python train.py --n_layer=15 --d_model=448 --n_head=7 --n_kv_head=7 --head_dim=64 --d_mlp=1792 --vocab_size=8192 --activation="tanh_gelu" --norm="layernorm" --norm_place="pre" --norm_eps=1e-05 --positions="learned" --qk_norm=false --attn_scale=0.125 --bias="all" --tie_embeddings=true --parallel_block=false --init="normal" --init_std_qkv=0.0206 --init_std_o=0.00377 --init_std_up=0.0206 --init_std_down=0.00377 --optimizer="muon_variant" --lr=0.00158 --lr_mult_o=1.26 --beta1=0.93 --lr_head=0.00588 --grad_clip=1.0 --warmup_steps=200 --schedule="wsd" --decay_fraction=1.0 --decay_shape="linear" --final_lr_fraction=0.02 --batch_tokens=131072 --seq_len=1024 --doc_mask=false --train_tokens=810400000 --steps=6183 --dataset="wikipedia_en"
MLP neurons of a small language model. Each row is named by its layer, matrix (up: input weights) and neuron, and shows model dimensions 256-447. Each number is 128 + 32 x the weight over its row's rms, rounded and kept within 0 to 255. Numbers have three digits each.
Before each neuron's rows, "fires after" lists the tokens most often just before its 100 highest values on Wikipedia text that the model never trained on.

fires after: " ", "1", "0", " (", "N", "8"
L11.up994:120120181142110138146161079160141126158170161148150149086091085153140137106094091135137096160154154132146121158103186137161137100145134171103150126200162121120136034112058089132110115145112115139082110161181078154142139172157160156128106080143119065097159164120098127133072160090103124123098111122107087145151124072164158146119074122110167163116164081155160105141147106113111121140102129146214136110170154120126053131187157122139088129155123132127119112128159142106117123139112111169079111104064147116106107167121093088101119120143150123101139134154102144238106107103124122142

fires after: " ", "s", "-", "ox"
L8.up1663:167150130118107079166089125121116127171096062255102162133182119169104107091124178139116088084132147130176144138130111148186133124125118093169141212106089143133144101146143110154161105081103097043141112085051130092108128104160086155129114167181098136109098143121102139127123110079088105117131105151127137095098127095171130150157102147058113093130182144162145073129117093099128155155109072120133144145179104136122099101046098142114111116164089148098115068129140073110098132180115052116058118147106099075110098105147131152114139130131113137101094174079128141092150172142148172095

fires after: " the", "3", "2", " to"
L6.up1624:148103125129146079144163145124156067106151097132107117063106151025201115144160079152114107150076168124123113164163132163103127159066141128137132175142129123111099105109095087092099159116138088107074158117039059061175159140110187116120130108088082095086188144108127117105089137063133117105182151122160178101075072160127131144142130199078118174116114128146128154126086182191150136104124117146141169127160120165159155106102133145057113178162166133191137119118092085095137081110056102142153143135092172122135120117171169109112180127144113111179132163174141173119110134112081188135

fires after: "0", " Up", "-", " ", " Mon", " Battle"
L6.up1513:105089074117164097121055125080081163086120183090160128172070139198104169163170152103163160137169090127185037117094126118171151129125140085167143142110088149082120099123145155168094150132101115161113119125140160115164166060116128172124188109099106096114211124184166106150106097120113120138142118128181071048101123107124132119162121085049119161079150119175125109141113107185121091120140155197170168106163116134111092124106082098091099119103175178106044090135152108144130165091107133086154139137192166158193160175123099072119132135189133165178137147110128099136155156121114119124

fires after: " ", "G", "-", " |"
L8.up1630:125095111099090162206093099114124137162185063073134066103114073095063116112048171088154059159139076151152113115159144149167163153159144137186141144113164159150128094106076102143134150082068166043100099097118169138103162139172184153136117122149103143099133116105144099172129124099133146075126104111129134127131125114125086033159112130113137101122136079137116052110105129088121149180137139129132093141152116112175117154139090168117055120142090237126121150132139093164123101111138088124082087099121125119169163156157147084165102148088112134141093105175114160119109076143078115121

fires after: "-", "9", "1", "0", " Time", " •"
L11.up561:094088084104079065093206168157180204107111157185144081098159091072124141170130124141152099142088120196116087157114195113177118085157125132112170131105165133130128135134163077169134168122141198126096160148115123120116172104157108184167126122139190120138157144146132127108163107117190103042143113102192142152167151110099065118164131125167133110129158156162110094090131147136116165136120106108115090083098168088158099174111088145120094158128166126077153132125105130098083129116138111123113140122117154097126116069115131219148171138130202128082096126126102144121167129129112099088

fires after: "–", "8", "4", "0", "9"
L6.up893:123176115127173176095184177135092104134090041098108117121119115110172136138113164107110160132116121069195123095148111164120140068125161157177112074110190092149118115172147153122117137145125098145180097100112102115099138069164136145067111136137129160179143156106117138076148165115101152153132139101138125069098149170142155153160095147114116138135101140108167132237042149200136129157166118134166159091140156158177101228150127087121088078081109061137077085086137169136149142126109139158111143119120096127168055120102110113146096081191128132104095149195152096133141107106097150117

fires after: "0", ",", "8", "5"
L11.up407:144095110126162111126106184195143117099071164142085094101101146208161145138155195130098084107105166142122118168096120182112160132156096136146141165149212109186119114118163092110081165130133179166126146050180118111085199164100121195110148155149113162172108119143135152159150193102159157060133117112194093130094133101178106113155148108145088119105176143145085091025116146141125115171046102127128143130154129162097091090149116166181092092113148087110191135192147130102204081151149184148124127150148134118112188147105115107137150106114159080083140049129090091151145138172153181101

fires after: ".", "en", " (", ":", "ra"
L6.up845:129122103135204170153156108143178188149088142115123165091175148160196146146132149102147093144134162120154162120144180059151099120114095097114099157096144141117134133091179121135114125160135096114168138144131078150089123153136090152102121117126103120112094044113190125110116095076164157090130142098145142144131134148103104120112081097195067133116138184135091156086118098127098143091161135124152061125136137125172146122132072100104175132095156122125081123134133157119200050119146125131128114158162207102143130166114153170122136125104070158155189121106110163158143095168102040176

fires after: "0", "2", "9", "8", "6", ":"
L8.up567:128168098062079116124062125182148100054088083123221089068124159081158133121132120143194093140146138171151121103087102087086139127118084147122110096144193125125108143106062103105098101113137110161083126172114104110092106103133144118060065146197103114153120121079151117144103094136145128146182124141147139111134105162127144135125121115122112123087142145063146149121105159113096157095093124146087139089067152119131141132144153110168134151117050157153105099098172117122095112107099204107112172201121129135157098093141086108135114104146118126140126146119160139124103147105109080126

fires after: " ", ",", "2"
L6.up715:160118165138116130143105149114145069058148123127083151114108094104140107154174146175165065149171118147101061193110066125115107107099151122135193146064153138092131081128179107065140096080171152125147103162190085179203139109112121134063161160120149113132148129137092059115069170124092145079145106128150167108090128132089136187110118124135172168148165220114124202128161120193125137163134111098112162111120103084153153118112072149117080122113121090094081188104130128107189108122137132139102120105150136071150112104135146157135162133117147146180084097141111180077070149120114097077

fires after: " ", " |"
L11.up744:128175147135153102180161070153127088131103130106075160125112147118181172125118145139096070071104153142119125142122072135156130116103050180156143108069073138122133188091190149177121140133163139123115172144177148094128153105152150148115090144121193113196114100191077142108116138074140120160147046145125104145155112153119130143098152125107171145094120142110076156103101204144103139129129106164093120107176180140080092213103088163109129167137078115134111176149191146106079098137106153181138142118091143144114081136157102144173121164123159141149100130088129120134152126187114168115

fires after: " ", "s", "1", ","
L11.up1373:106119165093090129180116196172107145177097152144146147107100117156142126070087206112222111103179110156063117098155109130126080132159162195106173122119096130126058160106130104162121101146180170142125128173156150225141115114182103097149125133100149231124135123161099062115133080142168160116168112166167057130130121097143124148141117112111117156089075145118106145189090086137104120133148169202168098125154210110072137100199168100099113161127124085137152138118144125076103119147100166127141078124118082127092129185139139154109095104107124079160166150217174121115122139087106156125

fires after: "0", "8", "7", "1", "4", "5"
L8.up818:148116165087090102164080146100078139115097138106177152095165160141142135159106150114130128082199105125175157089134115098132140152134167098108121127100183164144103148142109113143071120158178149142125147112118102052108113138070087056109152095146128164143120163132127139221154112072130163130142142131147133195071130143170101119119047102125080153129135171165111171073098127149174117103151141186084137128103154156169109180153139134126086103121082113135142140063130129096163101133071114136069116136136166135093112133203073140072081154105117116152107167094159149174208106092123104083

fires after: "\n", "-", "2", "0", "1", "9"
L6.up245:061167124146155108091110123102149154169124153138114091091140127091106085153119118155121043178066132108103150150108142049117145098140158147140139071140110126108028139125101131108179208158110141129139094168091187127110159100199147164119143158105104157185098145127128146136150118188160142124139124082150116143119175108129195150127141154148104108084109090111126165142119070217086110130074108141138103108060148140123104162153103094129114109166137130104119103127077144123134153082080103135161089142140066175139069105101138140119168109134142132118173145185170114158163122145148117070

fires after: "\n", "″", " \"", "==", "'", " ("
L6.up920:127161160081116090083106178101133141095120164165081091093116143035143084173181095103082114069218088107098117090104162129170170182170182095169136140170143174168124161160151178156157159127076131159147147139130107144115071056103120152147127102121076095096126163119106091095192101132127091114171157174142144110103129166160105078180091129105130110102090084131126133096140156087156118134107137098134110159147102138197125124114128150052118113080102137156117138102131109142146105148117147076128083146108242146132104133111093141167099100156137142112132132202135114169089155174088154135

fires after: " |", ";", " Number", " Ho", "-", " Time"
L6.up1317:143193122130121173174121125147145158127110150100129162154141089163107175100161202139131079097166110151167101144122159099162184138162109128178137143116111056118096123145118134051107087111120131076110078125153131121137178143202121102143156057134124142067120145080151186194115149133135058065099158172109132122122109134135118112171109068097205039129113090175095163089195135100100139150036136176144122123140100133130082159154072163053169082158112104094146115112135158084105104192106135184112083141113126123024114156121155173099111123121128110146139146200110092131059102093088153136

fires after: "\n", " |", "===", ".", " ===", ":"
L11.up594:107088061119137099200123122154156170138139106120112158118142099126160151172064105171143108109162143120123142115117126129108107145067075161139111126143053104142111132127103146173098151153157074146206100102146132068113158088125109179116168129138083054078176182161145139079133125124113132078163137105119073141127134132122140122215141094143144096181110137101110116117184080178110168124124099112117141083143165092089108182154088181054175160092122162128110137159235117154078115076113113118111095193116109161119052129120158092122129084107097121096176172150118165076142152157117079136

fires after: " ", ".", "ome", ":"
L6.up1077:118099099088146100080116142130126150143088127106132119119121109161104151116061129150088137112164127157189122089100133186161128098138138108144113172116179148114148122163080145131199164169123150132145152129116203080129089145080093106122112084112134070036167066183124116158076123146095185158143137129144109068078117100198148117111130136086142125132127104103077077111144092111112107109081121240123136071097205184157128138121100138123133131107113088155188114141138143142145166072127122059111068168116158183129151141102101097100116168121099094161088070128185091122140099127120089100

fires after: "0", "9", "1", "–", " "
L11.up874:134095151185099106103108094118088171141115125119142169071118074142075156085179158132163075099121101097157111089135047143124116074070134075156135149121087113174132130094094105132127093071109144148158102103166116127159131083077115206206110132159108126105134119139111112160122066127115112122149072158147111114111123112090154135124184100131122147120118149119169092139186131153086160173115140117142104090197104134152159128104107112129091117114076151119059104139157163172112112123122148087088083045120099160193157134094153108157129120102131128127177119120184153131121082111125107092

fires after: " |", ";", ":", " ", "1"
L11.up33:129091160137087129124157115100155124191142146165178173126158159107133079157064064116073135178184120108197096083084168125113109090158100119090140148144075115135141174156145108084077101126106119065146100109143115136140145113124182149156130098130072066086054081126100156091098105186090199097087155087097153135101101185114133142153110160095202099110167094122131153138146164113122097156123126121114087117154143081168115101138143123106138184222143142089136120141150116090137104105095113177129142120118051173144075169135140190097138137098165124118131118102189215142106093099136086092

fires after: " the", "1", "9", ",", " "
L8.up1353:130137130103116131126168125163093097106095108094124147155204143061091170159107114212138148130159109149113127104151092156139149174114160137135105065106144154118153106120117066111186171151137135170161061143138138142121157155128243097148146164127188164125139140073102077095138066108099148122110042149112173127173172065156122107133094106097147133133135187114104134111120117116155127104100111148142069139139111139152142108107115169123096132116129123202138104093175146084110097135149165163110162160081095092131135121072114085123114067155110084057058128210167163100129162185099155093

fires after: "1", " ", "3", "0", "9"
L6.up1120:137162143158115119078107144111174148189144127157162164139153123137142150173206116151171129141161139096150069109110134138125113050107104125127145147106165130138090111199126076070057093104140182121139117103112120131124097136149087130146126143160123141130139115183160094062076105152117084103084114127070145090117115150204121090172062106121202088103110119110132111093132085138125192123088101135106123137114189127109104138115109098192172148146131114174088100086152052064101152142089124152115148091164163155126140108142135056110152096116118117151108105159196152161093134141160179146

fires after: "0", "2", "9", "3", "1", "6"
L6.up897:134141094140145101139096129163146143101106144159178209088133146063155100143108132139088139140160134113142128083120150085156123122099055088082137191128122101108135101136140102124153137124093189060166107139074131084149143127152142108186111150147124119096091166146097130142130123149188101116139139208107134146164099108165043137083198160102103102145137090148092161098163014175169138147111117142110181102162072078110131090120115137142155134120146094103137219079125150084162098099125151135098190104139189134136106116162133091152108116122087085127159106089139132152192090157134153167

fires after: " ", " ("
L11.up1275:138101161109110117112140063138138095090169176136115069135077114126123123166090045176127094124120073147109140160095114082177139162104145182119168178125077128086142093141143107133124165147123107163155146141127118106085176137066178152093155149175170116132160128070129136149128149135138181191210082166183075091108143131058171131159087131127121135119203150132093159192123113131086137073091107103158141126169138173090164112139113163072089177210123175151141131175084112100079170145083185084088061151092096138104150209143116090114133141181148116177164179104115143149119110143156139115

fires after: " ", " |", "3", "N", " –", "1"
L6.up1295:100134170106088094107167127150161126133118182093123175163151148125108155126145171116126072110101077156131075116082050122089117124135122118174145113097111172129127135127106115193166089125130203159108119115102144079088197069159090206188125105176115122136148114107107065126134135129156161145121099145154134154095149135138157168147168158115126097127128108133161151099163176083147129145122121100105130100170138136168151091087190169100142131172145105108145121075113084130091075168088149146183160119143136090101137088151121127132147148073118122123122107160207182061110145102112099140

fires after: "0", "1", " $", " £", ","
L8.up1349:165129142090169112170085089153112093117124135134150144118142176117137134129124186099111143104175179097128161139175096156157159119146083159106148125115145089126124134088101103095171144152173138171116101090139075108064154210097104076096142084129155147157169121154154101150140137170192158110128136186099137156096090129129091098181163097094126150192072126139195113086114114160145195111122105159158154157136136101155086123175108146140158115125071143123127157171170138092096122156120122116179159155108140120116122151147110119132163126118138067190136099140112167129106109052147090105

fires after: " |", "---|---|---|---|", " "
L6.up1758:143086118092125085148187104108097054119118091111130067130145097133147183088112181094110140141122065138130112060196086122130100127115168144147163162172120136101098071117140130082142090142190171148154127128085180136134113097073118130108105095118090187163135145062097200103141109100136143122160120182159147069110159080107141171123173139152149117095152114124093181138137135097125176162129131125151112158162092140186094109167089153175100099160159036159116133134095119075135154109111156095175125104061104125121122135126074119149036157120138202081113148196152163143155102137170072141

fires after: " ", "-", "1", " (", " Co"
L8.up1345:146146099073132141181084178175156120162075130094107114143160078176139131191135142150154098058218008155112126124116114128140065144117127176127184080098127122117141203122079126132146159080114133074118125137133089084173149081110166121144119134177155160113122062122118135117142145126053093095098144117139117099140122101169141141153159171147154105137139154178073166184107222060107122128084086122095125136097118130155166101158068129149108157159087141183120180157101109155124109112184170103150141119088154122188146151061153093125076097105102148144127145177151132127128133104118089175

fires after: ")", " in", " University", ":", " Ban", ","
L8.up123:163187140121159154146069158098077129123139085154124053176060125105121137075125085111099145166162166152138140087098126117148136109138220122088129164088065128074065125131138136170116131126091182165180083118132125140160142115103097169142110083105119143088163050121086092162106096123111069164108110110125111146140150155102124186128151109134126135183131074076146152096179111142146067138126121091167090129152121154092116121095082092151184146127102064092080131123089214150117168062111106121114154136131103141092136164120151164164125190121120125181134110120130083084134087102137127149

fires after: " in", ",", " In", "In"
L8.up764:172120115121109080150189135163140167120156125120099071166108133127154121122108137124117122105150140152107101153122146075143158120194129196190129179123088103069129119070154096180146126157110157136143169185138145119114128183128110194091135082190151122145127111175100107156078106172121085134119108167151111114098142078129131094050127061152166181181138142111125156145096164090181109109148098184135106196189166143099136155168109157160129080167107158109142075128168158167128149073152163100131120117112120189155128158141114147133136140116179125139126169173146123173103154124159141188

fires after: "\n", " P", "0", " ", "3", " ft"
L6.up1031:132121114178140114125117116114112136142173064132093133112171169135165132160107117204162100172081105110130127122121154082129103127116158160154179132111158145083082113116132138110170100104119134190132162097086192107100162119115167083160072087202092144107147070103140164151138117171163170143107107119103070125063147112181158120117093152063049141070140134193158083175123120100098154174114142135161154115150095147073127170093125152152118056177101124095147122115055196113112147126110039161119101131109100152095080175089140051108143107097154156139131101106181171171112126107116156166

fires after: "1", "0", "3", "2"
L6.up375:144177128142148115115127208138125110142151145141146099083092109092137113184108199164115082176158135101166165105151126114128078149114114146120180084152075159120135123196102095116084143144149174160107133104093131096193105129128101153152087162113156063118134126146147145129170098114189135138199120112147113104141123116096148079143136095091165140128150152132146159136107086120117183135129081144129141079117148151096135090159118106171084124116108127060137180193092134144119173076101127084156128196195111202173136087145095149135054108150145172024143109101135147156071141126147120065

fires after: "1", "2", " ", " (", "–"
L6.up953:078129140125120096080120085177166116108116109095143105178118155112101128126166129137148113076095129183125079134065132141153154100097183167089137125151157145095127092115110131087129183102089143134118055095203081144131134083103179147103125086132127111117157102091093118165092099140152083174123141106103081102156112116146129086130137101106229182095131165142123149174113150173127097174103060146146103098160147107175132154134084158106120131096150116078119116050176117113141101111089116106187120148097165160174116183126136104124148130112126138127120105125070117113131120093139134096

fires after: " ", "–", "1", " (", " −"
L6.up1748:077171118148128125136106119168209138163121101107157181107112102156127138050169144105162143111065137084125128117149126129101081139046091116170200118098150108077133134083130118096148140063155135138141140105162158143088115080077136154205123128194096109149159167148101151130181116152128120138098140133127140138088120105144092097063086134129128131141086107172192178164076107130172176187194098067113084149133189123077142077110106147172100114174134121105098139099178103114102130176081144158120156097122133096159104122107095110203169123098167150109183090119112157149133200030088142140

fires after: ".", "4", "7", "0", "6", "1"
L8.up349:082142126140189151148077139155108171128118204136155135116144156109078092103193126094137108085130085126174114120096091121138110136092072115148185161108195165175145123055150122136109165159108059158117108156152089104068137151136071148110140102167141059130113112119088189112115068126148152189124110095149134170140163161092118139118066093125133192098133157128169124161089122149127108178131177088127176128172137137199180085046149118163089117152048115117112108126093132155182104111086128131139115057171135078042159138182128126131160106137160094136141096107097124090162125142121101201

fires after: " |", " ", "1", ":"
L6.up384:147118141169101149119101172127191094077138163112069123123113075127137134100131127124102076136199154114086108142093090113129096116128102086123133120115106113100168108124126171144167064041110143110160141155109189063163110110156069170115136176096159131128125160159120125116108154186103116166084113175138134135057089205132139114155100136117173126134093153127107124149149163073099132124085141141137090137115145189132155212095168138068123154158117145127108102136142115147111118151132093183149145124128107146120082126185099084085094139128094132083104114101149105116119131144129173162

fires after: ".", "″", ",", " ", "°", "\n"
L6.up192:112120149026142100185114146112136094134112118159148193121172106075085111144160135165055136106191127101125140113148103091131138113083146112154129124114163168156181113131099119118148161102121059169131142097138165165101102099187140117145124174159131087116105124179106131105142098164155188122151105158122159111096169063150112123157066183141140163135114160125111087100050133085118117119151121125082064092113151148158113188123109192123079123123149070092088214121170174115127137108141089162133111125180133138106118142137111144129164174157089110120139101142110059111127100139118087113

fires after: " (", "0", "5", "9", "3"
L8.up626:147163086121132163079083142069108100143067128137108133115090118145120066142104143120168153094117129115135128186128085140131066165155161119068178079155105125140054148119087063147123129130161116074108163126116101102138131202146127109116126139157139125122159126129108185118116054091162134165118098140172139100110085076097117168122164163116127134119135087146140104141114166168154117105113177074081132103079155190124102083147118151115117177173147148088119109139098172142110082132087124098136130158092147139085180080101163102147073119115172135101088173111111199143141145104127136109

fires after: "2", "com", " Com", "th", " Sch"
L8.up1561:169104117181163150171112112166117154112139134076159125104138113141094113049102145144149129142167107210135162137097110116142184175110128101177102137136089049084108094138140135072169119191126165114151118163113136124170127103146152071149177137171129107119077137146146113124210143092127110147142137122124090115121069064118164140062206185146083108123158142138138134141136163138117146135113086077126171147127152120158125157133105083052158165100120140055178157121099084129107104099093139092113104104065170125154126166108151130136127080140195158097145178153127106134079140141109169143

fires after: "ly", " be", " was", " well", " more", " most"
L6.up1770:139076139111104132135135118117126149174172149107123119176159121150164122144135147126150138146147149102124095095148108142112143120147095151090101150085055174135105120139086113097141080132090130122114102106104084050123194136150095171172126101110127115155044140137208139139103112113087162132141053151197135149105095142099062148139157068077087134083125136146118093120128089127214094164100134155129134112160166085113117137181120164194114159173112116159067101131168071111108150095211159095128127231094172116112160209161141097154098123151092082161100097097198161210133120174188150152

fires after: ",", " as", " was", " be", " Be", " the"
L6.up337:123058126119130108134156095163121154183106120136183104115208074166123112168119125188186161138123147113135105119081122140137114110153104108142117133084101121132072121114076040151186148180120173148122139101137168078112064171128147098152145149156141118085113132150055105119067083160138158175089083157132129024172109140113096179079151161124133144135133085153104132130117130161170155056096083163167135135084130081165065145173095110162160091181153114119095122103151107087161117100156159126179152131078089127122194156098144097096119154170084129147104111088106168133098109169094160143

fires after: ",", ".", " was"
L11.up168:182125097072119089143128107177105127112171142073103189126165155098118135132140119153102095136125131125132098147207098105160115164154171158142117071108097136148163118105094121171147146159166103151114118148094082131132173156132123186135210156174195044102123164131116159055123155140119128085139084118146133047138091098176113140137109092189143129168101177115125149124091094107134099158078120063168099124182176147164087223149095127126118170179053141144102144127183120098134149096145124087165102134116093157124116123161131105093118075188178120095098111111159109164098083113142159150

fires after: "2", "1", "–"
L8.up994:158147121084119105074134149127130166098144121104142255101143112156164105121109121143136067104176125120108165102111119176122097078109112087119124170080159075100096129082151101111135145134109102115105134147130133091149131092151107194160114130135159124142159126076161122155111106122148125134111128107123134107159129123159164188112178065079144112134113150142100106097105097153133132102160135106136143157160142113085166128057116136118124112127132145173114100139163173089197135067118139150096114130110177134192143162116110102164129117122124108081177176086107154086166135120115078170

fires after: " ", "1", "2", "3", "4", "\n"
L11.up1439:069119116123108106179128126113121141165162090074118088118153115096051103156143114114149158110179098153139194143152115161112139130118123117127137101088138137117099151127142130080077139110128160135157101135109126120082119144128168105127145160181110087075082137170141127070165084137141142137178137173138206110128170132115179079186199139130145201116056102064141122103124107140133164180193075159111120085061150135183100118085157105104107170185152129141153133130121096129183105139077119118156111113101162159076165135098110108132113095111089120107160113149167121122121203100125164124

fires after: " ", "-", "{", "/", " \""
L6.up571:087123107052132145134111104169106168132134175194114157098186103135171109175110142106141055108145108080105142118090112169136093091103186123051151122124138085074104120119140152135140173100157121158099110093128134188141123116185133135169144158167131099089126078122122071148161121100118107154086116088121154160067145151137140107165117094138113171135179113106028064161117179094134139112195090159097143088134153105117153120121088072123124136098180153118132110117108123091166146122129080130099171158132098148153177182091133127146100119126110172150104127076142102106154134068142111158

fires after: " ", "°", "3", "2", " |", " Al"
L8.up254:133121086183132140174115209151077111144132146097110128118140153111147114103132081128097176133147226110151145140171154145145188110089156159104146130093079148098117142106124142132085164141113153150140122060135108123141094115139098094119161107186127097128131130132094038090135126128145121189156116183103193112140165154097087097115114175149066099118111152096116183166145148162089164061129105128132133111101101109152128155108095099080143123124116123139120109162083164090196089187087141140199156174131168118146165077144105199143169110139191145098140157124207123081100088118093082170

fires after: " |", "0", " ", "9", "|", "–"
L11.up1148:099128161136138070102117159169108092142102090133067205112141124134154091135171121125104175139159101144098112162132133158116150142135120164161163114133146132093158098129059146123196095076199223121142153168112166075119106142076150119143115129091164223133112144120154158132175114154109152167150101127127128113176136151127089175121150137166185136155071173133191170157103118133139131212134140121151098213187129128143170127134123074176046101165186135150089107116166124092155161153132138166156083106099152099191071072114122116128078147081162136167136136140143127149076107078111159080

fires after: "1", " |", "8", "0", "9", " "
L6.up1043:176079133076140111169088126121100081165097130116133140074164136124145143119174068162167117171085214140149124104116132139097114115095148127113136093134169120093116204105101156147170186088089148074140113169137145133097131126139155151163102122120122058122131127144176145121143121137138126152140121154177143153159077125157124169053114141075111187082131107186119155123133075183082125121012099126101158153138162133101127145114100120143093105160113119091080091150132125098151139160176126117125112069102149159118106117100076176166145088117122113135145143110117054174105110102089124098

fires after: "2", "3", "th", " Qu"
L6.up1701:110147130081167090157168137121154113212122094072115120090187124165074133144151090114157118122174127126132192131118115186076134167092200093177128144109156135140103100159122147115167101200131079145154124158067114154186089125172207103127134131097091140112050128088130085097141148139134174130135151121158114165148114132140069123147177129141169107094082070062113169161111150212064164178140089136122108079133131138217143100085140121122092076108142116115134141145113071129077144126132142171072127091127176058193148142052118132150051115117158097157191099111074098111096049106124116135

fires after: " |", "|---|---|", " ", "|---|---|---|", "---|---|---|---|"
L8.up559:113159124090151112154190117127199112148197170134075138138087124109143102124074153182103132090110112102165079084112119108131127188121150124147111135160151160096150115110105131095130170113104142100133111145174151155127099145105197101160140093147129035144135146179128107172115112136128085146142149118104108161104095129117124117158141129125153208138145055135128158153091096109079079156139076138155126145162192096127126141172126154105115161191134151131110149126107106116167090087121086176128165047149129130139149132105084112099138156130116099124151105159128141118155121141099123166

fires after: "5", "6", "7", "3"
L8.up339:169151089087136124145078123142101128066075137116166043114126140092069121151105112075150107137132118164126129135184081129122052100115128159140097121134113130123103174158104079108145144146109136086169175146102086099152112134128183128117146078137123142164120132142125132128177096149159204095102082133145131174107102130124123134149133114160139155138120101108161157110092117091108164137174117091118094138052130113187121163155106148141094134152132106125128115109164114097158121153078131169104168118153170079110194166161085043090120209140120124103102125092144168147177068156091132118

fires after: " ", " was", ",", "6"
L8.up253:133096089115079144157183147057120108108174127107119108142115149109104087150107130095154088116155140148086126087111143081116112156137203154113188110126090163080138105149135071118144113068139147121129134186178175136202108107152058102204135141171124093164205165150067092045082152142111195059158131113148078099159123131143136115186120102155178189159121102090144176087115136124150130126123158080120103137157145156089146110142130168136148130091098125123143105066118099142132172170104140076192105066134124126134130145106061141160134117096115153171116112074166179124089099114138122117

fires after: " ", " (", " M"
L11.up680:093127098100162129175113153143127113113128161138110126094123147095069083156087133086163134173102141086111161143116126084112164176073113142116176088145099126113118158131120113158109161159164154108123147114116124167110127162068095138123076136153176209095101117099139119130175160111124135130120136140102111095068087111123139104176116113102135154132154145171089098172098153074046079140094121115139090092098150121103106126164194114129086155150107099070195177165123095137074150106090107081139085144121135124055154137151134155152072111172167066124150162122124164194131171169169143136

fires after: "."
L6.up506:125128119112128095062116139128152131210079104171164096125126091142152092157198134162109141067110070099160150080155163089147125166086151130130127126145152089185071156149148138155124169146101096161172132080141070095141119096134057144115058160187130138102149108160119163124133165119116084154105107111125150139098085125187098107173098131109138112135187073171084144191107122175169118094163088133105189040145136106126169109115104145086089133105100157154122120150159094148193142073096154127149065082088173129099112117141103118144082171180182046156154096117157167113111148062100129154

fires after: "-", "–"
L6.up1502:088096148134144103188080154100164162110107156133117193136124182134145138146079125134135052158130082183172149097060168103139175102093126166122166140083090129195105115117095148154111113127081142103107164050135111221118194114154162128160141102126088134103136133173148073170125109107101119147106150142126098095159138119142128099124146079113151144126136149113122126119148164150076107127185094141077082091128143115133152088109127131136068155172138121093150094124155106158118169176087185079119149082148164183204170154113154118101130066131110117051126102102172067158140140089110129106

fires after: " ", " |", ","
L6.up1408:132163182153131116148106168155175091096107133125159132119140125110137128180164065149113107119139198153126154156164148176119114056135091159113123103120146112096094166071081109120102136135069164121146140139182161152127108139132136155111101086143090136057134100086185130102125104123091123133116147108117156186172103120168138142137094183080090148090108134173140170151141146071133121102173108128116121170136140073134141111110098165068101114145109120150098085074067070106107124121135202116146159155171109120132127140121158168108115140071073127102158097081142128074143106032093126098

fires after: "|", "\n", "–", " ", "/", "-"
L8.up398:151093149119127094104116145127084153084136163059130180162179162149108138153128177151133083170158106144162056124099168134126118132089130132129199135130140160148106104124089193167106184124118154128141138128121105107117134040098154123169074108140108085165212175148043110079158115158121180161098112146144163149112129110127142127147147101121096157125093183150152105148135150176156087114152102130076140132156161115108163121113137165133072149137111117167065087144123164088119128144117110152117150137099165134124117058100162101160151144183131105115161143121156129151147143149156171142

fires after: "0", "2", "5", "1"
L6.up1335:141168157145192095161100102092149153131137118133178146107161090144109152109119153104133160163100121126084134153134146065152179163127108103122157131147131114148132110178077113130165133100145069139173154091077168078123079143131142147157183088116130131160141092132175162140145094120127134074145138206097096176069141108150107145125159096129078116147106164165138121107140129122145178082109125137094145173143154150138099140159129158206106115184106121175119158145122120111139100078072118088047108062128111145070108128119081090108170180114109130073080148117181117129209140177122075126